python train.py --norm_eps=1e-05 --positions="rope" --final_lr_fraction=0.1
MLP neurons of a small language model. Each row is named by its layer, matrix (gate and up: input weights; down: output weights) and neuron, and shows model dimensions 96-223. Each number is 128 + 24 x the weight over its row's rms, rounded and kept within 0 to 255. A neuron's up and down rows have the sign that makes its largest values positive.
After each neuron's rows, "fires on" lists the tokens most often at its 100 highest values on Wikipedia text that the model never trained on. A number after a token or word is its count.

L4.gate59 [ 98 123 143 186 105 151 157 102 112 132  95  99 124 117  99 113 136 157 134  88 113 143  96 159 114 138 111 104 113 125 124 107 170 131 105 128 108 106 192 130 169 154 112 120 149 156 162 154 124 125 106  98 144 131 177 129 135 173 152 112 157 131 149 131  88 131  81 123 118 119 118 107 143 178 146 109 133 121 110  75 111 134  97 124 115  94 165 108 121 146 110 123 112 123 144 134 102 146 137 128 157 148  98  90 172  92 106 140 144 129 126 139 126  97  90 117 122 168 103 161 110 105 103 134 129 123 138 118]
L4.up59 [124 118 124 179 152 133 113 101 127 120 144 101 114 177 113  92 141 153  90 127 127 148 122 123 135  87 121  90 172 128 137  57 120 117 118 161 107  93 127 116 153 149  93  52 112 148 152 163 126 105 106 140 184 115 169 146 162 103 193 106 117 141 124 149 116 126 106 118 123 146 135  90 170 157 133 107 123 147 120  77  96 111 103 115  94  50 135  69 122 116 141 138 122 120 149 148 114 100  71 113 133 140 118 166 181 113 134  95 136 128 106 109 132 132 109 159 111 150 129 138 128 106  78 131 135  87 121 147]
L4.down59 [129 110 129 100 118 122 122 134 137 101 168 105 123 102 118 100 130 136 133 121 146 109 140  85 115 101 138 119 125 107 143 103 127 154 101 130 128 158 137 107 124 113 105  93 137 124 134 112 148 140 122 178 158 146  79 110 153 134 126 155 110 103  66  92 133 146 130  65 136 128 123 130 171 163 141 132 104 132 132 128 105 154 143 132 140  86 190  91 127 136 118 160 125  85 172 162 125 144 123 142 127 129 131 132  96 129 106 112 137 123 146 166 130 145 150 112 138 112 114 129 113 153  93 120 151 125 108 140]
fires on: "4" 23, "5" 22, "6" 11, "1" 9, "7" 8

L3.gate179 [155 133 141 105 105 117 153 136  78 124 147 129 119 108 128 134 108 111 165 105 102 149 142 169 141 182 123 113 154 137 131 137 151 111 160 119 106 159 131  91 169 143 119 117  69 117 107 144  85 172 149 114 112  94 129 145  98 114 166 124 113 163 143 143 122  76 136 121 174 127 113 143 122 154 129 110 109 141 174 111 125 156 160 141 148 114 112 115 108 152  95  60 194 161 146 146 108 133 150 119  86 130 155 153 116 128 138 136 121 156 165 142 193 136 120 149 113 120 135  97 126 139 145  85 174  63 124 109]
L3.up179 [107 110 139 112 123 108 164 150 136 174 122 139 111 110 129 104 127  88 173 111 121 116 161 102 137 174 100 120 147 124 112 129 139 108 151  75 169 149 130 114 149 119 116 143 104 124 131 145  80 171 133 174 110  96 146 116 122 134 134 138  97 171 147 182 127 115 141 124 148 114 106 127 121 182 149 124 130 151 129 147 138 135 152 117 135 138 118 132 115 117 108  90 185 153 133 146 136 119 120 145  74 100 159 162 142 116 115 117 144 161 188 142 130 124 163 140 132 105 136 101  98 172 133  98 129  84 148  91]
L3.down179 [137 134 143 115 139 120 135 111 139 109 140 105 141 116 111 132 136 126 143 130 105 124 126 111 105 116 134 114 121 139 122 111 121 113 117 105 142 154 122 116 112  98 158 123 105 121 163 124 114 122  95 129 103 148 147 109 107 120 133 151 120 155  27 145 111 132 157 144 108 125 111 122 123 161 116 129 108 132 142 134 146 129 127 115 124 133 151 110  85 117 131 107 131 138 148 116 126 131 128 155  79 147 197 104 130 147  55 124 116 132 105 128 119 134 141 121 134 118 146 109 112 106  90 122  87 140 129 104]
fires on: " R" 51, " H" 34, "l" 8

L4.gate383 [119 140 136 128  76 132  88 151 148 138  46 133 129  61 147 145 108 129 165 117  76 146 154 143 124 147 152  99 158 132 153 152 160 103 125 127 100 116 126  77 159 138 111 190 107 119 151 143 142 113 163 112 103  88  84  73  91 136 151 168  98  98 162 124 156 128 121 105 182 120  96 130  90 115 114 137 126 129 128 103 120 136 129 155 146 119 137  95 141 138 121 122 103 136  94 112 126 154 116 125 154  97 146 190 125 133 145 161 103 156 125 143 123 180 142 132 135 155 152 125 141 148 141 104 143 112 134 135]
L4.up383 [120  99 113 138 128 137 122 110 140 143 109  92  79 104 130 137 111 115 128 170 103 142  97 113 132 159 150 128  94 112 170 158 111 154 175 144 106  55  68 101 110 147 129 146 133 100  94  88 104 130 122 119 106 126 162 102 156 141 101 177 115 140 139  91 131 183 131 138 176  80  83 146  95 106 162 125 116 122 131 132 148  99 132 126 123 121 124  69 128 171 116 131 137 124 114 111 112 125 153 109 134 133 148 138 109 147 122 142  78 117  99 113 116 140 135  96  93  95 105 130 141  97 137 173 120 152 121 150]
L4.down383 [129  81 166 142 116  85 101 133 142 106 184 155 138 153 162 134 172 126 119 159 104 139 112 103 119 157 147 126 126 119 156 146 118 144 128 119 129 148 116 155  92 134 103 122 122 122 150 126 114 153 142 126 113 141 186 101 159 105 117 133 133 138  49 123 154 164  95 160 136  75 121  82 153 118 123 144 123  92 119 121 118 100  93 107 128 142 132 177 113 133 123 120 158 146 162 109 112 130 155 172 140 137 133 165 128 113 118 120 112  95 125  97 130 133  91 107 155 110 144 155  85 108 143 162 144 146 148 101]
fires on: "3" 21, " " 16, "1" 14, "0" 11, "2" 8, "6" 6

L4.gate581 [129 101 144 169 100 152 128  97 143 144 135  90  79  91 120 120 136  95 147  81  81 113 145 132 148 138 102 117 125  85 107 150 141 144 120  89 115 142 127 121 146 117 123 131 132 115 161 109 132 122  87 127 141 123 101 138 144 142 153 112 172 151 137 168 117  97  89 139 129 160 179 118 131 144 106 129 129  86 148 105  92 121 163  81 136 126 125 148 137 101 126 122 115 113 182 133 126 157 183 137 101 163 151 147 170  95 122 149 102 133 135 175 161  77 145 125 140 111  87 109  86 149 130 119  94  90 141 119]
L4.up581 [127 146  85 149 126 114 106  77 127  86 130 170  73 123 144 139 140 119 156 104 107 142 200 122 172 135 157 131 135 151 157 144 107 134 139 109 162 139 107 139 132 116 150 126  94 144 150 148 125 112  86 128 198 110 118 120 160 128 154 146 120 130 116 123 108  86 131  96 124 124 154  80 149  96 125 114 102 127 176 138 106 121 135  95 111 149 124 128 124  82 108 112 118 140 145 161 113  93 165 131 131 110 164 138 118 125 104 122  79 133 149 123  95  75 163 108 136 123  92 110  96 170 153 115  88 106 156 148]
L4.down581 [130 134 110 175 153 132 146 143 143 108 112 190 105 105 111 130 187 115 117 126 168 168 122  98 126 109  73 128 113 141 202 121 111 141 112 101 103 156 114 117  98 101 109 142 123 131 151 118 139  98 147  99 144 138 113  82 107 132 139 120 134 155  75 152 108 129 195 170  99 106 149 115 135 138 113 126  75 111 115 122 112 110 150 132 115 124 155 116 141 153 114 101 106 119  85 105 134 103 150 100 131 101 108 144 110 146 138 118 113 130 109 107 131 127  99  99 128 130 144 122  92 135  88 155 124 134 162 137]
fires on: "H" 20, "1" 18, "0" 17, " " 16, ":" 6

L4.gate329 [152 116  95 110 108 101 127 102 117 139 116 112 112  85  95 148 129 121 112 131 124 139 130  91  98 129 103 104  88 119 102 128 129 133 151 157 140 153 159  95 146 109 156 116 136 131 152 124 162 114 153 122 135 156 138 108 142 122 150 174 125  71 132 127 154 116 152  81 127 148 154 150 152 158 166 136 137 161 135 105 167 102 148 188  85 130 122 117 137 102 147 135 129 136 108 101 122 138 153 162 122 113 146 106 141 145 128 170  69 122 121 163 130 160 124 135 149 148 168 136 147 154  87 132 151 141 134 150]
L4.up329 [118  82  80  94 139 129 163 132 110 136 127 117 122 106 159 136 155 107 179 109 109 114 157 141 142 145 126 104 102 112 139  91 148 146 136 113 148 121 111  90 158 125 138 133 115 129 142 156 124 159 136 115 161 110 124 110 100 167 132 125  99 120 124 137 184 137 151 148 118 106 104 113 112 143 160 127 127 155 126 112 137  66 161 156 132 144 129 165 118 110 127 140 110 160 124  93 109 143 131 102 110 137 144 111 130 122 106 134 108 150 118 133 105 105 112 153 132 117 107 173 113 114 153 155  90 162 166  91]
L4.down329 [112 134 146 138 106 160 175 109 144  70 134 132 157 122 134 128 119 117 149 152 127  89 131 139  69 130  96 113  96 184 130 123 145 127 126 113 110 124 164 112 128 153 116  93 126 138 130 114 126 125 154 120 113 132 134 197 146 119 137 130 123 166  55 127  80 147 137  97 154 126 113 100 139 116 131 122  92 149 117 142 144 159 125 107 109 114 145 130 112 116 169 144 184 153 116 121  90 105 160 151 116 119 119 140  86 113 127 148 131 112 123 121 124 139 150 149 152  86 112 112 145 121 153 140 124  60 131 121]
fires on: "4" 14, "2" 13, ":" 12, "s" 11, "(" 8, "8" 7

L4.gate197 [ 78 145 130 108 141 162  65 136 131 141 115 156 131 103 152 137 142 162 158 146 106 108 129 117 121 144 165 144 143  95 157 179 146 113 123 106 125 126 143  99 152 128 106 145 110 145 121  94 139 149 143 121 112 130  96 129 125 101 109 146 120  79 130 118 166 161  97 110 144 119 113 179  93  67 153 123 143 115 101  92  97 146 133 172 141 146 126  99 167 130 112 146 152 152  64 164 149 143 118 125 128 123 132 167  90 138 136 119 171 108 135 114 162 113 164 148 142 126 121 121 134 103 139 146 153 127  98 138]
L4.up197 [124 106 129 138  79 119 109 124  75 122 108 139 108 127 125 160 114 145 115 108 119 135 162 124 107 148 165  72 121 127  90 131 150 129 113 111 159 118 163 124 136  94 108 104 121  87 113 138 109 148 134  68 104  92 130 129 152 156 110 158 123 119 143 164 121 162  73  90 131 140 115 125 112 139  97  79 137 105 131  86 148 140 151 126 131 166 107 130 178 136 127 149 107 135 111 134 159 141 105 160  99 169 120 133 141 133 139 157  75 116 119 115 145  93 116 148 111 105 171 128 126  87 139 120 156 149 122 109]
L4.down197 [121 138 155 129 103 118  94 144 105 124 146 147 109 128  99 122 129 157 178 137 133  64 115 119 130 105  85 136 118 130 119 130 134 144 120 143 110 100 129 111 130 144 100 167 149 121 130 121 128 156 133 164 117 118 144 140 119 152  91  98 112  89  78  94 143 106 138 161 149 102  71 116 118 135 149 133 147 138  77 100 110 119 126  83 152 128 111 140 137  98 181 152 152 146  82 114 137 123 115 102 123 135 128 160  51 121  92 101 124 124  64  93  68 167 143 136 126  79 110 136 147 156 150 115 164  87 110 133]
fires on: "I" 19, "2" 12, "0" 10, "X" 9, "Z" 8, "E" 7

L2.gate35 [131 127 129 116  84  88 124 151 112 137 113 143 139  93  94 128 133 137 116  95 138 133 134 129 120 189 171 115 126  74 137 149  88 104 177 120 144 119 119 118 153 116 113 113 140 124 113 107 168 122  85  92 148 102 111 109 141 122 140 146 139  92 141 110 121 167 161 116 179 182 133 124 167 162 106 135 141 133 121 113 148 130 144 182 151 118 179 107 127 141 102 170 136 121 138 116 147 121 121 120 113 110 128 154 175 167 118 109  73 147 131 131 160 138 113 156 139 115 128 124 139 173  96  90  97 135  83 104]
L2.up35 [114 143 130  82 102  95 142 177  87 139 122 164 193 135 131 113 138 143  97 107 131 114 116 125 145 151 119 125 105  69 140 124 118 108 113 120 175 150  76 130 174 132 156 136 168 102 120  99 178 145 113 119 107  71 123 114  94 111 119 152 129 110 113 113 128 135 150 127 162 161 139 153 123  96 123 138 110 115  96 135 137 110 113 120 151 123 129 127 120 142 106 125 122 134 111 101 156 116 116 107 118 136 147 135 110 155 135 100 128 139  68 113 185 111  75 165 106 131 115 155 143 203 109 137 159 169 125 163]
L2.down35 [149 109 135 123 163 152 124 105 123 144 164 143 163 106 146 134 124 109 131 125 130 146 121 126 124  86 110 127 131 130 140 133 163 136 123 105 112 142 125 144 154 159 120 144 129 118 123 148 173 100 113 135 157 132 141  90 108 133  94 130 130 138  59 111 106 119 148 111 109 137 100 136  89 122  98 128 158 119 139 118 160 128 104 119 108 151 109 120 116  94 138 135 169 121 138 155 150  79 107 102 122  84 163 138 143 116  83 130 155 115 159 135 139 190 106  95 137 126  95 149 184 157 140 153 172 123  89 111]
fires on: "2" 14, " A" 12, "3" 9, " three" 8, " six" 7

L4.gate616 [ 95 119 145 118 146 116 162 101 142 139  91 141 150 144 149 121  85 117 136 125 124 119 127 128 109 117  73 106 141  84  66 159 100  99 119 149 122 122 101  95 163 117 134  90 154 125 169 146 130 126 140 126 156 136 143 102 133 173 165 149 109 123 129 183 130 157 211 151 158 106 123 161 153 164 141 128 165 141 114 151 111 159 100 133 127  89 147  95  81 132 136 116 124 149 103 124 167  70 133 144 137 152 137 111 153 121 161 152  92 168 127 132 151 111 167 152 126 135 116 116 122 138 108  96 146 128 119 105]
L4.up616 [ 97 128 107  93 145 130 148  91 110 137 118 150 175 125 139 143 136 139 158 153 118 115 114 146 119 124 105 106 111  97 159 151 133 108 136 126 127  72  75 122 121 142 146  84 116 107 134 161 146 162 103 130 171 100 136  98 148  92 149 110  95 141 133 115 109  83 126 150  82 127 127 124 129 148 185 150 102 153 141 115 176  85 118 131 161 116 119 106 130 129 128  88 112 158 115 134 152  89 112 158 154 126  93 155 124 107 111 142 100 155  98 177  92 139  87 157 120  99 126 151 125  95 133 109 111 151 134 148]
L4.down616 [163 126 122 154 131 121 138 121 119 109 146 146 103 130 162 110 116 142 168  98 119 132 113 155 128 137 123 101 117 167 128 123 140 129 153 151 103  62 146 148 116 126 119 155 118 127  97 107  69 118 128 133 135 133 145 145 108  78  84 121 134 116  96 116 132 102 137  94 121 137 107 118 125  83 111 122  88 108 101  83 132 152 142 111 119 156 151 113 146 115 161 178 157 154 112 125 116 144  96 112 140 145 161 140 106 113 122 170 193 149 130 126 123 155 160 125 159 132 123 108 124 123 131 146 140  83 125 110]
fires on: "2" 52, "3" 12, "(" 5, "5" 4

L4.gate520 [123 118 109 167 135 141 135 137 132 178 138  86 141 113  67  78 103 140 126 145 131 136 116 134 164 125 120 133 143  92 166 174 128 147 140 126 133  82 141 129 158 125 130  98  98 107 169 120 144 149 112 153 160 160 132 166  97 136 102 133 130 143 135 153 109 204 119 105 107 151 151 164 120 148 150  92 157 100 107 163 138 148 170 130 159 156 117  71 106 154 127 158 163 121 188 151 115 129 130 108 105 123 144 155  97  92 180 116 126 113 149 146 127 126 138 134 125 108 108 124 133 154 138 103 168 126 149 126]
L4.up520 [126 105 153 132 101 131 170 120 113 107 140 152 125  91 123 123 133 117 106 110 140 161 132  78 133 149 143 107  96 131 144 135 115 115 145 102 109 134 176 124 140 128 163  92 104 119 121 114 150 109 119 135 168  99 113  82 101 186  90 123 134 123 138 127 141 102 175  83 129  79 126 105 133 108 133 121 132 174 119 125 153 124 132 135 117 127 129 154 183 111 148 116 127 138 114 107 146 136 147 127 131  95 133  69 122 166 126 145 116 159 141 157 148 136  92 104 119 136 129 111  86 150  80 117 126 161 129 135]
L4.down520 [123  99 135 114  77 184 162 122 163 156 117  99 141 156  91 142 163 105 163 158 126 148 166 146 118 139 159 161 121 105 112 136 126 121  62  98 139 146 118 140 147 155 126 158 129 127 114 135 119 124 145 102 135 150 124 134 126 137 119 146  98 121 139 136  93 120 132 127 131 160 122 136 118 152 140 145  88 139  91 108  93 140 162 100 123 147 195  76 116 107 124 149 161 133 120 154 110 112 111 144 125 151 173 112 130  96  78 151 147 119 157 118 116 129 115 166 166 107 139 140 176 127 119  67 127 110 121 143]
fires on: "7" 24, "1" 13, "8" 11, "4" 10, "5" 9, "2" 9

L3.gate610 [141 156  97 152 122 120 120 173 121 103 104 141 139  93 120 112 122 105 152  98 139 157 155 140 140 155 160 128 129 127 157 101 165 158  91  92 132 107 178 107 149 129  75 126 101 107 143 124 127 134 143 144 107 144 146 130  96 113 158 167 103 148 110 120 126 135 180  82 127 160  93 112 123 136 169 140 101 151 127  97 159 176 147 116 108 118 159 133 132 109 119  91 132 125 163 172 178 141 133  97 104 107 152 151 129 164 117 151 138  83 183 117 162 139  64 150 147 123 134  99 154 153 138 135 117 106 137 102]
L3.up610 [158 167 103 138 136 107 121 169 120 100 159 148 110 130 117 148 111 126 131 124 137 162 132 154  98 157 146 122 134 159 174 102 135 157 155 113 148 109 175  66 114 139 100 155 107  85 144 104 141 139 145 164  97 110 148 125  97 146 110 139 133 135 117 110 156 128 138 103 103 110 125 112 126 150 115 137 101 140 118 113 147 139 138 113 116  86 164 139 102  98  98 103 183 134 152 154 125 126 130  70  81 109 138 154 144 184 113 144 104  81 130 122 109 144  73 140 129 171 108 131 105 121 107 132 145 116 108 113]
L3.down610 [149 160 105 130 152 136 129 135 134  77 118 111 110 135 120 140 147 121 130 123 163 143 112 104 107 154 122  92 133 153 155  99 124 121 143 126  99 132 125 132 117 127 147 116 150 101 153 124  99 123 109 104  94  95 133 107 114  71 120 139 107 179  49 165 124 116 134 110 102 101 121 115 123 157 105 111 118 118 139 130 166 160 159 128 127 138 170 110 117 155 129 126 122 140 147 134 126 150 101 134  64 119 199 130 129 135  56 141 134  89 130 138  90 133 158 133 122  93 122 116 111  98 100 130 121 139 116 146]
fires on: " R" 61, " G" 31, " M" 7

L2.gate110 [147 111 111 137 136 141  93 106 141 139 112 161 140 131 157  97 143 141 135  83 133 106 113 114 169 125 136  82 132 126 118 114 130 107 127  84 137 112 151 139 137 141 102 112 108 144 171 100  86 169 126 136 142 172 145 136 100  70 131 118 120  95 129 170 166 135 122 120 162 166 101 171 169  98 108 122 137 110 124 119 135 189  84 114 155 110 136 130 136 128  83  85 145 116  91 181 154 132 133 161 124  84 142 138  96 136 103 129 115 120 135 130 160 140 143 113 116 120 149 136 126 158 162 113  86 161 115 124]
L2.up110 [145 184 121 134 134 117 103 141 104 165 109 126 147 156 100 170 143 141 181 134 126 164 159 151 120 108 114 158 140 153 104  68 136 105 111 142  96  93  96  80  79 172 120 113 158  84 108 129 107 128 159 110 176 111 111  95 127 173 155 124 146 129 122 124 161 104  98 138 116 105 117 117  99 110 106 151 109 145  74 108 118 131 155 131 172 156 134 104 142 131  93 113  59 144 122 130 162 124 134 133 117  79 107 114 112 101 117 121  95  64  90 139  99 110 132 139 123 116 128 128 148  98 181 100  90 131 109 109]
L2.down110 [ 98 132 124 160 165 132 139 165 115 167 124 119 139  96  91 167 156 104 114 142 104 143 165 115 104 170 111 123 143 128 140 134 128 117 133 115 129 118 131 121 123 133 131 134 144  84 127 151 115 141 130 108 154 126 144 123 129 124 123 137 106 122 134 109 114  89 106 114 135  72 134 126 151 197  79 118  65  98 117  97 154 145 132 109 156 125 122  99 110 108 160 120 148 143  82 110 103  86 132 114 117 112 100 107 113  70 162 102 171 133 118 121 130 150  96 117 153 142 155 108 115 170  86 153 129 104 136 113]
fires on: " which" 20, " also" 10, "=" 7, " its" 7, "1" 6, "og" 6

L3.gate672 [109 117 115 137 106 172 124 122 139 147 147 159 116 151  91 153 169 151 129 141 163 128 170 127 151 110 147 114 114  99 114 116 129 139 150 102 140 137 126 140 153 148 115 121 117  72 106 153  63 131 123 146 105 101 145 115 111 148 128 159 136 124 148 127 136 109  84 144 159  99  94 122 104 132  95 147 146  95 112  17 151 133 110 137 118 152 135 150  90 158 134 118 122 138 138 134 109 120 152 123 133 173 107  89 135 141 141 147 107 140 122 160 194 124 139 113 124 138 162  97 127 145 128 130 128 111 163 149]
L3.up672 [100 158 119 183 140 131 161 150 133 133 152  86  66 140 108 171 134 112 129  98 152 140 113  77 125 121 141 123 125 134 103 129 113 140 129 130 153  90 141 163 175 132 162 123 158 117 122 123 124 157 138 141 150 141 142 117 137 121 126 153 172 130 119  92 130  58 152 159 162 128 123 120  88 131 136 161 136 108 113 109 136 104 164 108 156 148 136  91  86 122 149  85  79 170 149 135 133 141 145 109 111 154 119 119 147  97 141 153 102 157  85 165 106 145 136  73 109 127 142 125 116 126 109 121  85 121 137 132]
L3.down672 [141 127 104 167 157 113 145 107 123 125 132 152 130 131  87 127 131 158 155 123 154 151 140 138 128 110  91 104 100 145 123 117 141 150  96 116 164 134 138 154 159 118  75 127 148  85 125 148 129 126 114  95 133  78 124 135 105 162 175 110 131 123  49 158  86 133 131 131 120 134 173 126 124 127 159 143 141 112 145 130  84 156 140 103 141 143 106 170 130 125 126 106 146  89 116 163  95  95 174 129 139  91 139 150 121 138  84 142 118 109 133 136 128  97 131 123 151 155 167 137  74 120 126 121 103 108 132 141]
fires on: "2" 17, "H" 16, "N" 14, "T" 10, "0" 7

L3.gate377 [ 86 136 116 153 126 142 120 141 141 154 145 128 108 136 103  85 112 121 109 110 137 118 134 109 132  74  79 118 130 151 184 136 131 170 185 135 114 121 149 144 135 140  95  99 142 151 114 124 126 135 135 118  99 145 124 127 121  87 167 139  94 104 119 123 106 144 136 179 113 111 124 105 107 148 132 122  97 116 108 129 106 137 139 171  99 178  97 107 104 100 100  93 147 154 156 153 111 134  95 127 119 147 111 131 159 116  93 130 133  97 119 131  77 111 117 147 140 143  86 146 148 105 150 115 134 112 156  64]
L3.up377 [168 111  78 101 113 153 117 138 136 128 124 168 110 137 137 151 121 108 109 135 104 103 126 141 131 138 139  98 105 152 137 129 160 114 128  94 111 112 125 118 140 173 144 133 113 140 128 141 148 150 133 162 153 123 112 115 138 141 132 115 138 135 141 121 142 155 116 154  89 129 150 102  82  52 162 146 132 140 130 139  96  91 170 124 152  91 161 178 114 151 127 140 125 138  94 127 115 167 146 144 139 156 126 169 106 122 114 129 121 116 116 126 166 108 131 158 130 114 131 151 116 108  76 136  99 183 138 134]
L3.down377 [ 97 134  95 164 112 160 150 142 157 139 140 149 109  86 127  84 115 109 101 108 147 143 161 135 118 133 109  90  98 115 137 184 111 145 104 136 152 130 139 157 129 144 142 152 116 111  77 111 133 121 156 111 151 136  99 124 135 146 141 157 140 161 117 146 101 134 131 121 100 111 110 119 143 167 106 133 118 126  98 105 157 117 150 139 167 103 155 117 121  91  97 138 140 122 118 125 110  80 143 127 130 146 128 107 133 110 151 132 127 137 111 131  96 113 149 160 169 147 129 102 117 173 105 102 131 103 120 127]
fires on: "0" 26, "7" 16, "8" 10, "5" 10, "9" 9, "1" 8

L3.gate475 [107 142 121 112  92 120  95 111  89 122 100 109 180 143 109 170  99 130 156  92 139 182 176 172 103 162 141 111 178 161 160 109 174 153 125 145  79 153  95 125 126 136 114 118 163 110 142 115 157 156 154 143  74 114 148 134 122 115 153 140 146 149 123  99 123 124 103 141 134 119 105  98 109 161 100 115 139 103 138  99  92 172 112 177 151 141 145 131 112 102 113 133 127  98 131 137 127 137 127 166 108 125 124 143 137 107 147 120 165 113  79 123 163 119 132 133  99 127 136 131 121 172 143 126 104 100 179 100]
L3.up475 [143 111  93 125  92 136  96 136 111 120 173 115  75 135 101 126 124 100 150 132 144 151 175 124 128 150 125 146 144 128 125 130 139 132 157 109 135 162 106 119 158 134 153 157 105 107 117 111 167 116 152 169 127 119 157 113 124 134 143 116 175 151 134 145 169 160 184 124 138 113 104 140 129 141 124 128  99 147 119 170 177 152 127  83 146 131 122 138 117 122 119 131 182 127 148 164 126 149 150 106  98 142 140 100 133 110 122 138 145 137 151 168 136 144 106 165 129 145 119 116 145 162 125 139 173 119 112 112]
L3.down475 [125 119 126 145 127  74 121 113  85  77 143 117 136 111  90 131 117  95 136 136 111 136 101 139  83 144 126 125 138 123 159  84 163 122 131 103 110 127  89 112 107  93 128 144 130 177 115 123 115 123 145 113  72  95 115 150 134 124 139 135 113 147  78 122 141 101 128 101 108 117 111 116 149 145 162 144 158 128 139 135 149 171  95 110 140 105 108 156 137  87  96 127 153 141 133 164 101 125 130 160 121 130 213 121 110 112  47 140 121 175 114 129 110 122 140 128 119  87 170 107 115 132 136  98 131  98 165 136]
fires on: "0" 94, " R" 6

L3.gate261 [175 107 131 108  87 129  88 118 131 130 129 127 131  97 132 160  93 157 177 150 154 136 161 115 149 138 120 152 127 110 160 152 133 120 121 149 144 140 133 104 143  88 113  98  99 103  77 118  94 155 141 100 127 159 100  96  80 138 140 162 135 105 136 112 146 177 120  76 124 106 127 172 117  92 153 101 145 130 125 129 166 105 108 204 117 157  96 127 171 117 138 120 105 143 117 161 160 130 139 133 146 115 107 144 117 144 120 125 175 128 181 122 157 160 142 154 111 112 155 131 143 117 129 131  93 138  88 108]
L3.up261 [162 119  78 139 125 115 113 128  88 117 101 167  82 133 154 153 137 148 143 147 141 118 141  98 130 118 115  98 132  84  88  93 119 111 108 113 178 163  96 159  94 106 146  97 125 116 125  82 116 139 110 112 134 122 148 116 113 116 100 123 124  96 100 137  92 120  98 124  58 160 143 152 165 138 176 134 132 141 104 131 129 159  86 140 147 121 118 102 179  71 129 125 146 140 116 145 124 129 121 133  99 149 136 159 141 163 146 121 144 133 105 148 132  90 147 169 138 140 119 134 139 129 149 124 124 145 121  86]
L3.down261 [ 99 142 124 166  75 110 126  98 117 189 102 113 145 107 172 107 122 164 126 128 110 107  69 150 122 154 155 119 129 140  95 126 150 129 106 116 137 115 121  98 168 125 130 133 153 110 134 148 159 149 118 107 152 127 116 136 122 145  90 114 140 151  88 127 116 120 115 161 136  91 117 163 122  99 124 113 125 151 133  95 112 125 113 136 112 133 121 116 107 153 170 176 167 179  95 138 146 141 142 159 139 155 169 133 102 143 131 121 140 160 132  87 100 128 121 134 154 146 131  96 132 130 140 151 161 140 119 123]
fires on: "2" 19, ":" 17, "I" 9, "X" 8, "1" 7, "0" 6

L3.gate522 [130 122 103 124 142  95 122 149 185 137 127 127 170 145 121  81 154 158 120  89 138  85 131 127 152 128  40 124 143 120 146 140 138 170 142 123 117 101 170 127 138 111 121  89 112 131 158 100 123 122 153 130 111 125 138 115 139 119 151 104 108 130 145 120  85  95 107 127 135 152 143  98 180 157 117  88 155 118 158 125 111 176 126 155 139 140 113 133 124 134 144 168 115 165 130  98 137 157  86  96 109 119 107 111 132 143 150  77 125 100 123  90 131  99 128 140 113 131 135 117 150 160 125 120 133 111 105 126]
L3.up522 [154  87 177  95 105 122  93 130 137 130 102 163 143 119 100 150 129 172 101 125 137 119 164 108 132 109 114 126 130 124 102  89  87 143 145 122 146 144 136  97 139  89 110  96 120 115 141 127  97 123 116 131 148 135 122 118  79  75  58 103 126 102 112 131 123 149 119 108  90 129 129 156 116 123 127 133 127 154 104 146 127 120 123 159 174 125 135 141 130 166 123 124  99 126 123  92  82 172 120 148 126 135 163  73 106 154 134 119 128 147 144 124 172 118  95 109 125 116 161 159 105 141 127 147  96 127 133 181]
L3.down522 [170 168 153 127  82 126 121 101 161 165 143 129 129 138 105 127 104 149 110 122 153 188 130 121 138 126 117 128 135 193 166 139 113 131 111 143 144 139 122 164 139 128 117 154 149 137  98  99 126 153 141 143 124 160 140  99 155 125 111 110 120 104 103 152 122 117 131 184 123 165 166 145 177 149 102  99 134 103 112 139 102 128 147 114 137 109 141 149 160 138 121 133 148 109 156 152 131 100 101 135 163 155 128 111 137 117  80 152  89 163 142 115 137  84 178 127 138 143 113 126 116 112 116 161 109 103 111 119]
fires on: "1" 49, "4" 12, "%" 8, "cc" 7

L4.gate567 [ 95 144 137  87 137 131 136 100 110 115 119  96 160 158 135 136 168 133 120  89 126 129 123 114 115 122 132 131 143 102  82 115 172 151 120 121 105 141 125 112 121 106 118 121 119 158 150 160 109 125 147  71 165 104 146 142 143 138 169 128 159  71 144 130  97 104 102 121  97 153 135 119 108 160 136 151 127  96 137 135 128 162 120 103 120 103 139 105 140  55 120 173 105 123 142 155 151 133 128 137 126 131 145 121 165 100 124 141 140 132 139 154 102 108  95 110 125 150 181  93 126 155 158 135 169 114 135 102]
L4.up567 [157 110 110 153  98 115 129  99 112  91 155 140 169 154 100 129  99 167 122 173  79 170 109 161 138 154 131 119 150  95 107 120 113 133 116 113  77 155 127 132 120 141 149 110  94 139  84 160 127 156 189 113 122 125 175 149 151  85 122  90 163 122 134  96 139 102 103 105 154  80 139 126 145 138 173 153 139 131 127 136 117 140 134 120 144 143 118 117 151 126 125 115 114 127 111 126 136 136 100 137 125 123 150 174 139 137  85 141 172 100 118 142 133 117 107 125  94 122 115 101 147  95 118 116 107 141 130  99]
L4.down567 [128 134 158 158  96 147 136 143 172 143  99  97 144 117 101 128 102 123  91 142 133 117 174 102 150 164 120  93  90 169 124 156 164 130 103 118 138  86 133 149 150  93 125 148 115 129 129 150 130 141 146 148 120 143 112  94 149 129 132 147 137 150 125 114 122 108 124 104 115 153 105 136 138 106 106 114 107  97 137 125 179 123 100 154 108  97 152 159 100  90 146 134 138 105 154 136 169 117 110 131 170 111 145 121  94 144 147 113 148  97 156 125 132 147 114 126 153 169 111 110 114 153 115 102 115 117 104 142]
fires on: "1" 33, "." 15, " death" 6, " listing" 5, "7" 4